Weights of a small transformer language model.
Architecture: LayerNorm before each block, learned positions, biases on query, key and value, attention and MLP in parallel.
Training: a variant of Muon for these matrices, 395M tokens, 12061 steps.
MLP neurons of a small language model. Each row is named by its layer, matrix (up: input weights) and neuron, and shows model dimensions 288-383. Each number is 128 + 32 x the weight over its row's rms, rounded and kept within 0 to 255. Numbers have three digits each.
A block is one neuron, or neurons of one layer that tend to fire together. Before each block is what it responds to, as a language model described it from the Wikipedia text at the highest values.

Responds to: Article "an" in running prose. Fires mainly on the indefinite article "an" in mid-sentence prose, as in "as an appendix", "over an hour", "felt an icy". It fires more weakly on "for", "the", and "is" in similar positions.
L11.up413:134086165131137115136085122110106113165139147109140173130138160105131118056134101126120139073114102098152147091198101066040130118051094119184082138089147067156065112195112148170106115140139209105165125122171133150050170099130136167115098176147139155126094165107103149115139151144109114170
L11.up420:103123133123158117106115169099178111141155139126152122111098144126078123139139111098125150099230080096080094114079116081119141054093129096147131103151154115143069105114137138102201105151055185132126077078125101165186140107221169171082124096102135126114160115075126157143119131177092117106
L11.up796:131149114147109155178177091124075077093153134186166125117140159164127095022116188132089149178130145070106166143149098157089135101094126141147135136180148147097202099111183122160072143147096117101140083125093085136122061130104165108170145104126160157140069131173109116157113095133131066129
L11.up862:139142188095143137099096128125108099117180139196141102070074183117103132078166102111104121106148068121129146138113067096120061130125076182151099121083147167087055064167193146118092144110092182129115057101164128118102087127110141121124130147157125137128119120116119110059199092092140121108
L11.up909:119102152197139105119173177116146153162153167196136153137149176188133120132098130137180083082106162164152152120135096125118104083112177079158113135131166143074157135104105135112088120091130107071175115120108121148101120134129134123098146141146153120142155090096134097078160107190100119111
L11.up1157:169117114144078127144098130128141130084167113177142090134139166169166115175091126187142136080150159143120182107148151175184119117078093107150145103127120084086103098144108143118094228136132131148169089114148160171084099137116142194079181068124190134043116085146135176106102108088184183119
L11.up1323:107146172170112080155127141119137135144049190182149164133110130105135067172133145148111162159133142034074131077093143162125096110118160125154150100108156100095130128071174172134136136111117107092116164130147114127156184197153115143112145150086131152120091137150122110120105134114140136111
L11.up1336:094084121120176123055116169083109166196171103096055151077172144111098136132163157191119160165084110094122172060090103158122097156111130106104097132078147147074113125104113132115168164178152117157140134125109141136161154091151112097136135116116167144115099121128141072104177095140125123149

Responds to: Token "in" / "In". The word "in" as a preposition or as a word-start piece (in-ring, infer, injections, Institutions), often sentence-initial "In" or before years and events.
L13.up255:122100109178130178131146150099190159160146143139112154099149141154098158106137097159108179144139167101130137155102077142093135135088082078104124106058142104166177159138159093118137114099098117095154102140079103112130158112154101114100084161162138164151103119169125131142118225204130139094

Responds to: Attributive adjectives after determiners. Adjectives or their final word piece right after a/an/the, modifying a coming noun, e.g. an important part, a significant decrease, comedic.
L11.up108:096108099158105154126095137178071119141130169246126138089139089118095157105138146119137127198168117156120076175144118144138124149076105171121118088112128113157113137079147137137158101173168119106112084127116112107116151144085134115131187124094158118147110136126114174066152121158129110103
L11.up120:150162114156139118165156091164143154109108101120118087139161122142141113151093102162187120144128147144129167100123142103098107141130102100123083125163151150136067128103196132106118147107130151108153099116105148121106120152109114122089185123082085136158164168191123181146178116125115084144
L11.up134:113121147072177087135139127147138161133133126162124133105190127144048127152184088151109082088118106122144106079115101128125090192115168185169115133105149150077118082123115074094174095157139083144147118108088177069126138112139168138185126086086115165131146162159203158166109151157117080163
L11.up552:147151136072067158083122141110078143212095148119131167168118062124084096097087178116128138122141139145125085172161113168191070132179160133111109126110079148188063074203096099148128099075150173127152184091110163132116140106098156160129154165114161128060141129121088135132131140079072085168
L11.up1076:101118052137138158126100144130133131128134115143135155084120118136093192113161177141136100110177108140107130116165113193144113135104105218108176116104171088170163093201120130100136052132111089123110106158160154116106106116117158102162176160170114118172084146125148124182116130131134098146
L11.up1284:111082096071149150117175105184118157073144205140079117119085137168086133142149105170150117150046119137156071109117108137208107137120195149113132081113144141098135109112066056116181174134143141176098134132075191078089130215133095187191122115065147115121152105119121133115107126137115163203
L11.up1354:138091100138151166087141138154148153137133139144162120154105073149082173128125128101173143157058130180153174139114133127147123156128054114074169139067140170087124133156107132163153056134157151039159157093145157141085099114140102157098151117146117104150144111176157142082126038145098131196
L11.up1403:149063156149113141147099108187156158186170154170137080094136105113085146132189093103113094142079086173125110100184130153142125150103112180171147144153181091131084098156111154124110132118155074125139104137121169095136141139182121139108207175095106131152072157163141165076083088108115096148

Responds to: Article "an" and word-initial "an". The token " an" as the article (an affair, an agreement) or word start (anterior, anus), plus weaker hits on blank cells and pipes in wiki tables.
L13.up297:107140146169170140130162182094149138138171088166109112075138176108097060120110179091092209138109121157089129074157041124165099155062010131181158104058097110119125084106139136088139127106075106138126125134088067145151189160141159188160172121112076154100098113110152122064157127151161137100

Responds to: Word start after quotes/parentheses. Fires on the first letter piece of a word that opens a quotation or parenthetical, especially C/c, as in "Calypso", (Cuba), (c. 1769), and weakly on other mid-word fragments.
L11.up212:129108149174107115108077073178119147145158129177140138157078158084077172160106162141123110124114065136105112157107128090125171127104099158135163114112177117144125087145088096124109132084122113145156107143110123143137121104076073100117141102148132170096066164107122078101168207082135087128
L11.up468:143143159111100103180096151067171054114137115118131124100066076157091134118142110096106080128178083134148180190117104133179105140154115136103173121216192145069096161142093107128076144110207105126093134166130132139138102150111108122065116116118174136144139092168153129171113119122108145114
L11.up741:129115169168146138123143092141116116130115103134167167166137168136049163117155088086074125155129082142108115174128157155121163140102054195108147086077145116123131134181135104099136119087111128109134136161125110171092094110130151117107128105159173100152164089117167141128182092124135068157
L11.up963:067159193158157098140090094144098106144087121177181137155068120173075155153062128148139141137120150144093128191121117106124149195167113168123124134123151152102196167097131135140127098095138068103154190099107134099125147078150144150149152098100128103156139146151139108165111122156159037123
L11.up982:138163061162095114091139155149105118127175136098181101124136141157099148125147069122118154150124126146073132120148149147134095173133092111177089131142131185144142134074189178156107138107196126165149095174138101111146163165107096130066098138149096153133145182106121107095094156118073035100
L11.up1236:108121148131153111108125153163128121098120143115108147112105155137132120107098101141063136188125136129133115125105081131089148110156102140186138160113134162114182086069153127079187175125135157107067135146122104097137131069083192159065215150136122114066075025184089142115140124099131096124
L11.up1263:127122104145149116113149156157140150170107159183135168119105129117063155126133070106076168143195082046129152185103134106154151090069107104098100152113117124161109138126060156078143145108128162133122167159104135114154159155147089103069142140184134106138093081129164123122164105116121086103
L11.up1286:112164113227114116128142134074105137109194114179088128074118149144071152172134143131055116169151133090084157199131140165122173145168132162125166100125125095179142158123154100125087132157104139112130064152105086139152089125136079170148143171113131192133102169119099137116145164056111023149

Responds to: Predictable filler separator tokens. Highly predictable connector tokens: commas or semicolons after a native-script name in an article's opening line, "a" after "as" (as a midshipman), and decimal points or colons inside table numbers (50.19, 12:55).
L13.up832:077156140124095139058171094106092095150154150163072085108081175213103133092100165141164142176091146163115074093095094059122095158111119156127050126168101150138123108171139108168130137115092098161149107116183104139113069112134167093108179129160161182094153055133130172134176101096118138174

Responds to: Indefinite article "an". The article "an" before a vowel-initial noun (an icy, an ogre, an area), plus "an" word pieces (McAnally, anteriorly) and pipes in sports stats tables.
L12.up25:099132095152148106154122146140106169152151134089123071130144137141091167111106152130113136121141068124096175150149121123150112109117128164192070144081167074097141136118117141178149110099134141067138089118147087122102180174173079129125169132125109131117151143148138160100145145151143119146
L12.up43:146178114082095107145121085136142159142175154157134123120108155101047160164140137101179155066131181172085097119166118178175105081087120139137087112120151143093107130106181149123088184168139145115151080137050115146160163108196155124116106137144058153121104122107154137163154186105146146109
L12.up148:180144200121100065141144143150089141160148163124090123124084096103105107095092126125139071188147161111132163120146134114124155132188076143184070144087175095140102112099175113130188095080110142125120110097103117090126120141119132153165118113102130138144183128175100133111144054141161149133
L12.up290:152094117091094076109137105146143129147141166103097134115111110101141174183152131164164162153154113166142213169139127163180128098066072089174095098174084104120096062095127118123086160174096161104125149093149079200159123172111109113212174159114132102153112169158134134090153095140181153143
L12.up340:150156158084132149112119128127183171104096145174155106102088122111123071071098147127153115125174212123143114158152157119178082121154128119144156102158197078163105119143114099109159155178126106114133054155173082130077130118134183164108090147143139119117075177115118127140117095163123080128
L12.up548:142170197162122112094151144097099112141193164126188128153073184180159071134079171112130142113132168124124139143194071132118109149146099131148112058087117163162172122116140142125159125063083068142130145102095076113060146136117082124133151136078129126137102151144144139123169192142100170158
L12.up1142:143111166099177106163094155119118149161178164122164140123081119122175092126052144114137111198116174105151163144134150089114127153164153189138069070166127149096143067109149155101135127162163119131130131127075127140115114094129133179095140167081082133154107104161160114124162123150077119157
L12.up1290:108113150122137090100073151144085148164146138168139094114075076105138071123140151147162108195109149129105154079184086129080168130128058173174149094142168129135116092120136149121145159122082124084178159152083043184086152106122141110120115189130161155164085084104074138130155098224114128091

Responds to: Word-initial split letters. Single capital (sometimes lowercase) letters beginning a split word, often a name or title after quotes or pipes, such as D|ama, C|atanzaro, c|inematic.
L12.up18:054110096156134146145142147178128114152078125144078106111112158084135106110141152130108176105135125096178125122106156128163089152105179093103163129210120151150135101127143061095080047152109076078147103071152133130155171130171106110106142103158143167112138141139147145138164088208158093117
L12.up62:175114139128143183132134148169118119155184136182102137079089133109116120174111083170126121115116110096160164151067108148075106123127064141120131112147089163118145129157086123185135089116178075096154125126138083114130195144084126118104133205107127139130098130114103082103129136153125090130
L12.up595:140100068155090145099162131147185113145155078124111123122143168140122159116085140090069131149192106106162141145125057114120125149134135177100135116117119083120139127084098136122084121129124163078139114089109136131146198150151056132092091138134098139082109136161114132113199155146094129131
L12.up673:151110131091146104163166136195138142141148114157190097098105143144075079125129139137089093103129181132104129168168131162107151109098186120131175078147113100079145118191077140124145164151108126098101101107103140172171192111175151110123095134141116115106160105137121179081143166175066085149
L12.up773:126087096141166174142125072150174149143107097149172163177106125136095134183111099163161084149140149107096180150070142150045113141102124150198101113180144130090118066141113179090034053113151129124116049181148085113140151148123169131131114120099150117141124134151135109083181130147133106107
L12.up975:101124073196118146220184115118168111099122108142161182126156046131097098174134126115098120153158129201111144099151101125130128113138080108084189115126120129195100148119147156148105123165135152145084113127162156161122152104153150148119174200108180152113109127167097127142182145104155121163
L12.up1190:063096153168140134093056096111184064117092138145151101143077118149182120135099164161090105159172102114135140085078150148106107111190180162152153118119122139148067082157141138123135103169138092114141124126187078115100084147143179124196127065143076104122092134156140124146154130174105149198
L12.up1383:145145132120083089106106183156203109203072090153092062199119073167156164134149158103073134075113161113136134131171130083107125127144111112143124112125170126175138090160104110161170118132132124163096123182144157115103166147086096117143119143144113196104082123165137082170066084193140099111

Responds to: Comma after city names. Mainly the comma after a city or town name, before its state or country (Oakland, California; Washington, DC); weaker on mid-word pieces of proper names (Chak-rab-orty).
L11.up19:113138101124162121104140114191171110158177126124081102081108138181144132125085153134078141088160150140099144143076074092175093161187112059088114083196097100133132126075147149025138105100098165109085142088081153063127223075141137135138153143155078058125164149148160119133173030130137162093
L11.up85:138123143137121131110129160134160077128223153110111116109100201120162139107120162133152167136162081118116116149114142159131130124163099170160146158188154146125187078087076094121132121155095148095131186076117071133101123100111148110127102161184069155139098139090125164079124115164089123103
L11.up836:121084108153115104188145136093121125152143174098143188162081092141151165118129135061085156131164099104125146051098122138116144096142182129146124145140140098089128104114190154126101119074136138120108090125118142106100188187114153176130123158122093164108173127148135163105098095111094033104
L11.up898:139150136144179110165125165162141112149140105121102192132130117192142140088106116100181168157137120044129094154131154128179129098157120152099117125061136097111145125138117107100103104133084180111164162096150122132151139159060108087161113128102197097113131120117120127160117093133099166165
L11.up907:139116175136129144106154129158154097190132183103161096102072072154085133155172168126132135174236108090096124093158152080108145129087103108178090145109108107096158116144140157147056095105149134144142139137106139095117118170127128136199158146096175142155178136114143137176149054137103139078
L11.up1108:112131135144155148102093128144107134168150144088152165087074105114119091066129183127097112138162134164122138143053115101105087117160110137224108127167062165121156067109108123095110111175186151122171147168099162136135115196101096149145116128118136157125084160108147225112106143164120062129
L11.up1240:080131133164175103144100162159087097158183168115132151102096133176147125134109152040209141137143089158132067218088120106105141120178146148148123143111103146108120168103119142103066093089115142146136154094109179105116096157122075114143134163105074081178098139103091173122162079135141064127
L11.up1460:115132156118153135114169158093139124110121170103086209118107128158145110148150106110093124140111160093152124116127132123107184098118142090157083097151114145090122148181158107131153141100125176100171141090091157090159104128119138160170119101156120142059164066130162117097109106124149188178

Responds to: Predicative article after "as". Articles (mostly a, also an, the) that open a role or category phrase after as, is, became, such as "as a signatory", "is a", "became a".
L11.up84:132190111088137130183128118103103115132099114099111115085131116162114123155109130096165078178145188159162156086132118167164150155108121174117125119184087137095139092141092121110082120081137126108071139157116123131170127169123152113173142151097131174116137110078127136090101129091098164165
L11.up99:119084161074151125200120116082120156125099155134144054100128156192124130083096149178135147172058208117106122132143177139127158168110137135157085096185152119155165184137125174059140147140187137135147153121138095052103081106100109120138133095162172143139100118116132112114144090083140156163
L11.up671:140160139157163089122108066169136120147127147115138092126095096150129109165124104107153066130087140188164185138100140120084151140129145079107141144159112130130140131169102153156151108174152113130104112118176107180175145165153130113073142156149202089150128138210186165152066188137105090156
L11.up749:106110113107136153135185048130141083137147172126107070133093099157138104130192135127134129123164177091073132137160108099092102114179114119151149153120055170168158125094140145164068118162156118136183111103096138056086189139141117135107120125139120081104090150106157132078126097188109155139
L11.up1102:125121083091106173054177105156137163162094141199093125190162160161096149090156191128166182179157132105151124117082148111150054109169209150102114165124125153141114172115116142143131143085106153131188114142136099175136134095082148084144095117110171093134125098082100144090082117024148101181
L11.up1287:147124145092094115085132109144102120136162061167103059211107108142080107075125120177098077167147097144157120118089101155139085107106113122184145124148131141179108112089137114100120124135100108089090109124108128118097104155073114054123192182114119111159175136108095093187181095122133081171
L11.up1310:116192182071132168115210129158123115147161113090146119125111147099130077115165147140086084117084163153167104118083130186088200148111143141168097121152086133141188082164043167127135103148104174118092154109165101114134191137102077077094163117087153088164096139118104155183138153114145109110
L11.up1524:094169140137111108152044060205182184167077154184107152056134080121133154108193114126191161176137125089139116097140120083165171133146172078092116171176159084123104114161111152173083138092194159105127152165117081144140107095112122147138147093091098099159117088150058124108197079143129130148

Responds to: Pre-number slot in statistics. Space, dollar sign or opening bracket just before a number in stat-heavy text like tables, census figures and sports stats, e.g. "was $45,313", "| 17 |", "averaged 19.7".
L13.up588:149138167097190171221091161160089100103148118044142068134146114104135136128134130140144132080131115106162134104099140123121150089142107170098133158109130117096098124068134157158126167166128141088144154150045188121151117169161157114140117158131144113119155142145145106121151076130091144152

Responds to: Start of quantity. Space, comma or first digit where a number begins after "over", "more than", "approximately", "a total of", e.g. counts, sales, areas, table stats.
L12.up130:083130121126099098125122118123155122162122106106102091152103124135140102117167164072158186183128075120057083100078100161172124072137130148133105153074100143194046156124149193090139141119116138155141075118058142133123111116158155140071143192164105123152131139123177125154116118147126140104
L12.up174:142107111156143219138091124110155187131132169087135086099117092111121129053092118110200140116155096154157172032126111097123127077151157167164131148099127096120165172181099132145141140137128118198179137149169125170162215110136089066096147159131178143146124126148151173134106139137090144108
L12.up434:134090144179124113164103097179139098141128123107173098085116091102102158110152085089188163157110126119149122110074124110087065143132146126179114177159111177209131135120112155117082146116139091113111163102109131123148153149134150069114133167128116149164113065181187110132113123183108142124
L12.up707:130055120135141135148152157156129132140102138164124173054116128170136124161131130191119163107137107123118094061139176112145050130129140159178135124164089130127119127195133116148139067116082140120163094170077087080149135107126092063109116134134095113133076142108203151105169123123118086087
L12.up787:173098103123139160114131126174104168158099094110112101139172120152110154127125106193094105150125067149173119112133105133157099103151126137180089166133148108123127201120127140065139111091087107122125167133111104141082188133121188121127175166130139177096117158086119111156156126135146152153
L12.up970:133139176150115147153171109158105143108081088142169128116103088094140139151063121091152126112132113109104157114157171117162106143180154070100142138165127126157134121176088171145099128155133159122184066112137132090106158072179126096153133169119079188138139121102092151146101124165162120144
L12.up1448:153137099200103144152182157104169087054138103096133086084132104169079136157119106141201138127117060187096139083067040116129159071139118140144119127168136160164153121153128135148117130151116158142140122110152151148079162100107142080142087192093098140128165098135188174127159108153144094109
L12.up1526:093103131074178158144124185077130174157134133008119104124120107078093124101101104107094106118137149139052122069117094096109150116142097180168112119140149186158140140091118127173184120136123053123134123114099195098109093051125128052155150125053139134089152099156205146149076124107117127088

Responds to: City–region comma. Commas right after a city name, before its state or country, e.g. Toledo, Ohio; Santiago, Chile; Oakland, California; also location words like "southern".
L12.up121:099158122147135128156115180148091093147107160072174169155133087199127070129098070116165075142156147129124129079138183071105138103145088093127118087164091128139146149122219132128106167134121121157164111094109159160134165156083107141141114189106116162110143164108167175126123104129065167184
L12.up144:122155136120119099132058118146071112193165171100171171146094074156190136142106131139217139159154070113107096148073141145111164126180125072203109142114097170176109124125128153103102126124102093169109142118141185110153122183165099137178124126117149089104118092180132157091123118131149110182
L12.up374:098137171197109144138148083099147119128164143132167129181056111051101117129148146081209115134164102179148157131115122103095088114168125144139122187123174140149138122144117119061160102163084121121150059139115131084136203147127192084136081127162136180169117168127141148086170089084122107150
L12.up448:152121126195146124129133167206106082118153176103120124132135115152075147097149110151117094159232150111079105182093068094159131113150136098097115133145142171105107153164152091091139118146100064148157141114123141132139205105130202109184116146128145117078228140122139109209083135174096090142
L12.up541:137130106157125156125065131124086167164097149154130135134126168104102176095156133119172130117194100166187136176134134124112100141128144126154065175133123102136114083104164100174143054156178084121109100156043164085142120162161151121147140137120149092097101117169129139149092158146084129170
L12.up660:128125118153170122111159161191175105201117103072162103110200132138117124124154179144173143133176125145133136149099115108157154100134104149106094056106157103134151124108170130149104074101112108154081137073081128124097184116119107065110145093114076093104202113169145161116138130101097093129
L12.up930:072156148130158186114127162135107065127117124089125114087112156164155109126074096123165111167150122168123099144111145152147092106131131131187145142111098157145127085165130146118086117124128125144083123089099170152156101130057161134110151145086155147127123145129154146094135124081152117100
L12.up1135:087161106144144102163200162132097115161151147105121127125109129135160186184111142122174160152102116117142083137140133122133169161116142093154073162114157118072144111099116129107095085158175091121111134148059084129158139123123106098157183061092103098170135137089112130173154123126131130156

Responds to: URL dots, prepositions. Mainly the period after www or a subdomain in infobox website URLs (www.reus.cat) and decimal points in coordinates; weaker on mid-sentence in, more, most.
L11.up29:111081137108095163143154100175221110097097091131114124170130091078152155055112144166123173127088176126135107101156125122086130121123116123149156145079125120155142113132144116100109146104138138103122139125132084125126173082138138122054079094146158190178140088170078140144133094157177087160
L11.up355:125171093159109122115124160112131076142133072086178173152156139154135128124141148174115105144111126113144123110169121085140186120154141146147167148169111111152118144168116145197146099134130139186168076139129105075120091111159146101114054194084101133125144180124078119168102123101161111159
L11.up563:148129124151126118116112103049120075120158073105133164092158063141131105143101087162097084158106195057128091086100104108175111165155117143108130136120090136126135161134097205155090131113084122112157179119161122115136173134129147116101158145059112142074149101163074117086178140129097108138
L11.up641:112137110151126127172145110178216099139117098092109097153118146097101085091111119146145067185225189107150151194193137120110105141134075117128083166126141161111135076096112112124127150141121136118156082074170115119084105107057153080125117111144146147117163140119167134099154128136075102102
L11.up778:141165102112116133185140082148144084070134143133167085068135161094210134102118146174074138144070082152140137161152109113073145066118110156151070112116154128146077073121176094190166119136133164089093073148154150097160161093157138054116119151142091116139190172109088125155136049127111123182
L11.up863:177167164111097130142062181151113088110149124175061154125111174139162176122171149180187146110102056166120121086110149128120126121154181101109158095089141114145116126139048135176121168129115144108149133168115146141111148131178141142112104133155143092097145098166110116196158106105077139117
L11.up1467:144122153112160133107156102177097106145102090096091147091102122156155143103058143123119096196145159167151153100152140151154149177167129080088089132103112144099131124140162148107158124161142133130140143046139089106121176081176149130064139176164149089135128110156110096178164113120109092130
L11.up1505:133123107152098127109108127144122075144100072109128162110102086098109114073095047121122134147119125135138194054110100095137153115105126137186130148150132169156103163104115123195141134149172136117117172118132084071083101089132118136153121104099193100155100161114124034133125138143190154122

Responds to: Place and number starts. Fires on the token that begins a place name or a number after a comma, "in", or a table bar, e.g. New (York), North (Carolina), and the space before 120.6025°W or 19,779.
L11.up396:085165085134110126130109176128143104131146127189116063079121139158143113077132107135172166146178132149096127108119128100127084127154184122058107160139104124184094100182127200104142115163139135114092115152096130074129160215112159125169122114226151143095094099199131121185103112172084110110
L11.up768:168096138155148112160114152209153121122132127145145123147130153109140159118075157123188098125096121134105117135155115120130131110129097114157119149139138139110090115165120141147080174144124102126120131133119128114146149093120092103127118098178108102133093165176163151013154128170105181140
L11.up847:091102131112140167187163167118074088134091132137170155066139163135140194124119137107115105129127119128119120112117098100099124131131174122145121088154153079152140081135144212122129101139165127132098139109146159129143101116172109087118164106118127117131044106139165193110123059094176089079
L11.up883:099137113079139105114139144102124087111186157106105091164134105124104194169060103115160096124167130113138141166101105187118132137134118103131132137104118136137135165138124123157118104157122086138095145150106147077140130162103131151105133129118113128079071140104156156119148109134111131095
L11.up1016:092101064124132105163158074129154135182179166102087148128139094094140176145097098079087152125171071167110096170093132161100085117112093162202115119136146119089139121120092133162162165068117158126131153153148198130170182060175133128117211117163146151090161093142105138168134098055138114101
L11.up1048:141071115091176090116154168138160132169137160126151101168150165167075143059093166172190125121124143133198108131079180126065123124149097136135078138135187119137099110182176147118165181141079135108114152148064138140120098125104099093185095141157105113187100083143090126087114064087112079140
L11.up1165:117156129159148095131130138079102098132134096100092135099112129166129113121098147141158194108104164156106097082002081115133101090139099127112140125154118169177163178156108088150095152091090104093105176109092177161090142082097149130113146176167141136177135076126149149121117131120103116123
L11.up1232:067099130101183101070063130147109130112172124116186107109077102203153142067179098127125165149152151198138113155076078144101122148100097089121120122124121144106102141135077122131127080129063134108128093115207154167069136136173187109139121158134090103076150119129196135144087109162104170160

Responds to: Noun-phrase modifier positions. Tokens inside a noun phrase after an article, before the head noun: year digits (a 1989 American film, the 1560s), adjectives (significant, robust), place-name parts (San Francisco).
L12.up64:161122140139161158101128091125200121182081146129150142134156168142132162109134161160075084119103170120136071113148090132188122100179206156140134100137140115090136174118099057125113069169178095096075114137154144127124184112134109144177105147097154139125104091177173093114089137144122128136
L12.up147:121101108121130117149141090136118155116116153140111122117093161162135094178127156128164111131115110129113123137111139151124149075121146093183143132151164167192177082073092102126165141126120159086136112134141112148085111177168108156072176159121108124129102150157113160163142106159159165130
L12.up485:140078177130148093076121087128129170119133125091142154129153086160141125100139145157168074157166108078089105078097119094164151123152090113165140102139205129201132157152119202101156126114107145103137152112128206088117111170169124112184085119132114090160080154144116113158087108135161187146
L12.up782:161083120085130131160106145101093069120133088110138115169109108151128146100122090109138148081147122171111085155120126154142148178150121105161181173103165111159107139115122130092110118164128042140189139161107141168135175128093161115179034124145113144141162129103156152125124161140088169158
L12.up858:072100120156077100099090110101156184109165168140126082136151146115147106114148076173135131116102104166136106091118136104139093136070135157099121094079123149100167161082157149146132149178154092110122118129140106088120168136132105102172121119141148156132093098126198091136185117122118129063
L12.up894:132111096100185116127129136153129142140093137179140126153150144151112172148200163151090074100101082150176059132083105121150060136143163153172127079122155204063121060085096064153142140160175148093157134106069144092118142153117142126183114098030136143142102098184149119120141137172086168139
L12.up1086:103115059118123139089113104133141162072142155135136112099123143176125180134160139176100091157179152131126097117126149086123083123120111126139096146090154088132133092141147104119107163173208102094159108148179080090114126118097151121155133133177091080180077174122146197176112098137149114148
L12.up1520:142123126125113126108162169153120095126114188168071137122149137104109114128135120143165085122119116112097099154061118082223140143167163120165178103116116149128118131173104108119173133197112132131137114209089140065089102206181149162126154150085134147117126145117153126155115091177114091109

Responds to: Prenominal modifiers and determiners. Tokens inside a noun phrase before its head: adjective endings (gorgeous, brave, nice), the, early/late before decades, and decimal points in statistics.
L13.up658:073103085132165134173133072121132137172127171135112071094108168150073130118134128153156105122140116122097092130173157055162176176107139133067103153108093163152119144171159144076087056155126098064152113198130164106106129194138129130069178154153108094130133140080112124070137157141059154152

Responds to: Word-initial letter fragments. Single-letter opening pieces of words split into subword fragments, mostly capital C or K after table pipes, newlines or parentheses (Crewe, Cuba, cue).
L13.up894:137166135176124136138114137085135094136172148182171146107171093098169165119155127089113130115208137111128099110105151114093117163133081146132131121153102183147141105147104161152178101172186150122072078075176154093168135143142191062098112152120144134101139100134142149099146153120072075180

Responds to: Clause-opening prepositions. Prepositions that open a new adverbial phrase after a period, comma or "and", such as In, after, for, or complete as a result of / because of.
L12.up100:070098121231100106121123172198139139135095098180145099123121069084117118124132060124130106137073144073138104117159050132115138063137121134164106082135119073191069162141127138126106146161095133149145102150124124185086132114173128098109147126088139084052085130117130122180171117149086103082
L12.up222:148134134164143108077150087141134081128144138153068115163115121085138160173132151067130084126152138173068085118090110158085133157098150146143137144124109197099077143140156081128110138130148109176113108146136105125097167082127178129080115122041129077137186139094099142130088143132099090133
L12.up381:176191112140115106081119086120207109094135106088156129130110132109108117144075196184102102189103138089124163101138058092117106093121170082133137117158135120141078111119169109108077137114199143122144129121138157136172158067094105121143068141064153154090101127082159113131137080121034107132
L12.up902:191133070157092150162149091126127147117118162184122086128110102081054129133082067085167123157106121161107119147098096131105105071123160069111148099077169101112096118145123132146165151191116128125179184180110163133155141077089146143158160116193069090034148161109178087098145137101072131071
L12.up919:159153098166111139116104064137094099138160165171138120156127102058182131200139077085162172147108166119146109112171121146095098140155182110073073072116181138159062160096090095128181145140134086068122093161210114136162179103198062161121175126111111105110121112114133170147097135177116079099
L12.up1035:072121171140151145147111063179176124120128086148141070163100176129105079240073166164128094114131174191122145137168128115106120122136179133076180126109116138143079154106135124085115139170130105089098098169126123115117143126112109168175138146098115146167102141107141119078092133202086139099
L12.up1177:160174085144142102090141140101098153105180148147118150162143176092141118126101088198110132145096132107218149104067105120136125129143153092179114159146111125144109078070145145103129137138172190143097218112116117158120156150118141067097127063106135114142140140159135160136146058174075143086
L12.up1424:145146132171194120128160111172094135158080142117098096104095132124102118162109135120160198229140062144145141112147122136153085095078139099136160113124133076210080101177125128126080139183133190133088142162139187144139153163128096137117163097076165123150107146175153102163133184139048170103

Responds to: Descriptive noun phrase onset. The article or first modifier opening a noun phrase that describes a person or thing, after a comma appositive or "is/was/became" in biographies: "a Polish doctor", "a staunch", "an original".
L12.up69:076103083155134092097065165158117134135168135119062142137115132083171127086125102125100151124149168094085191179124133093145137099155147125150133088182189159103099080143121144155150099151125191159096173121136147198141097137106084070056119192084191053100183151137178089132054088113113087143
L12.up255:168168071124083118136105120126153124086164157115121116145136142072086164115091107082137117169145126193116099115168090090143147131160147149134125139103191112110143075140045116126086127154111155113095138132095103124140081138119127107201174124140110106127218145142116123075096149154067147203
L12.up354:121112120142085123132188090141064141152149078133094154148065137146192116131107111089115100137101161112108164139128101103126094142116104217159130166114147099126150191178102137089083146163124082069165144101081128102070248125124091095140145185076131169120131134121144139133127086111177163171
L12.up710:160161104096130100123122104164150117157055159079044061168111154096174164120101141140147131172157167081133117135199189115129074112200116056128119173154146190149176124085074012170131100176143125122126088101099126128159150155167163112132085106093134155115167122123144124125114131106109109144
L12.up942:095149109158134135145170113125101139141179153114122100130132135128109113104124070156149106133127095099150198165139213092177081100127126161092104091141137180113185091129113135109162074118149123110077109138149095143135092093159134105134178053112190126201123123147170109126041112080060137115
L12.up1060:129135125159100121167102171122089117157099132156146119150065130066127133076144120122120095111096123140078117151056122105176123153176116135109142163127112116137140133154149121151162127176155084095077121180085148079126212152147169106156141134079170082065097125125165100145164115128123140160
L12.up1110:104128136114085101148158096097115097067148170159142107069100167101165127058119111096112105121134109145182138081093190076136167116123090097105120041158171138072140131111127091112115106134079143110060165105114087151184085143122075127106156099111174134133152115134109131101108164113104168186
L12.up1400:118160086089177132114121118089094136111068151099122108108093087088149071107120126122159113168134132131148150104138092116125170176145134113124162117088109158177151124136077091166158113113121142060133097143132136115138106107082062051090141160085143067105092093109179138124112154163154117190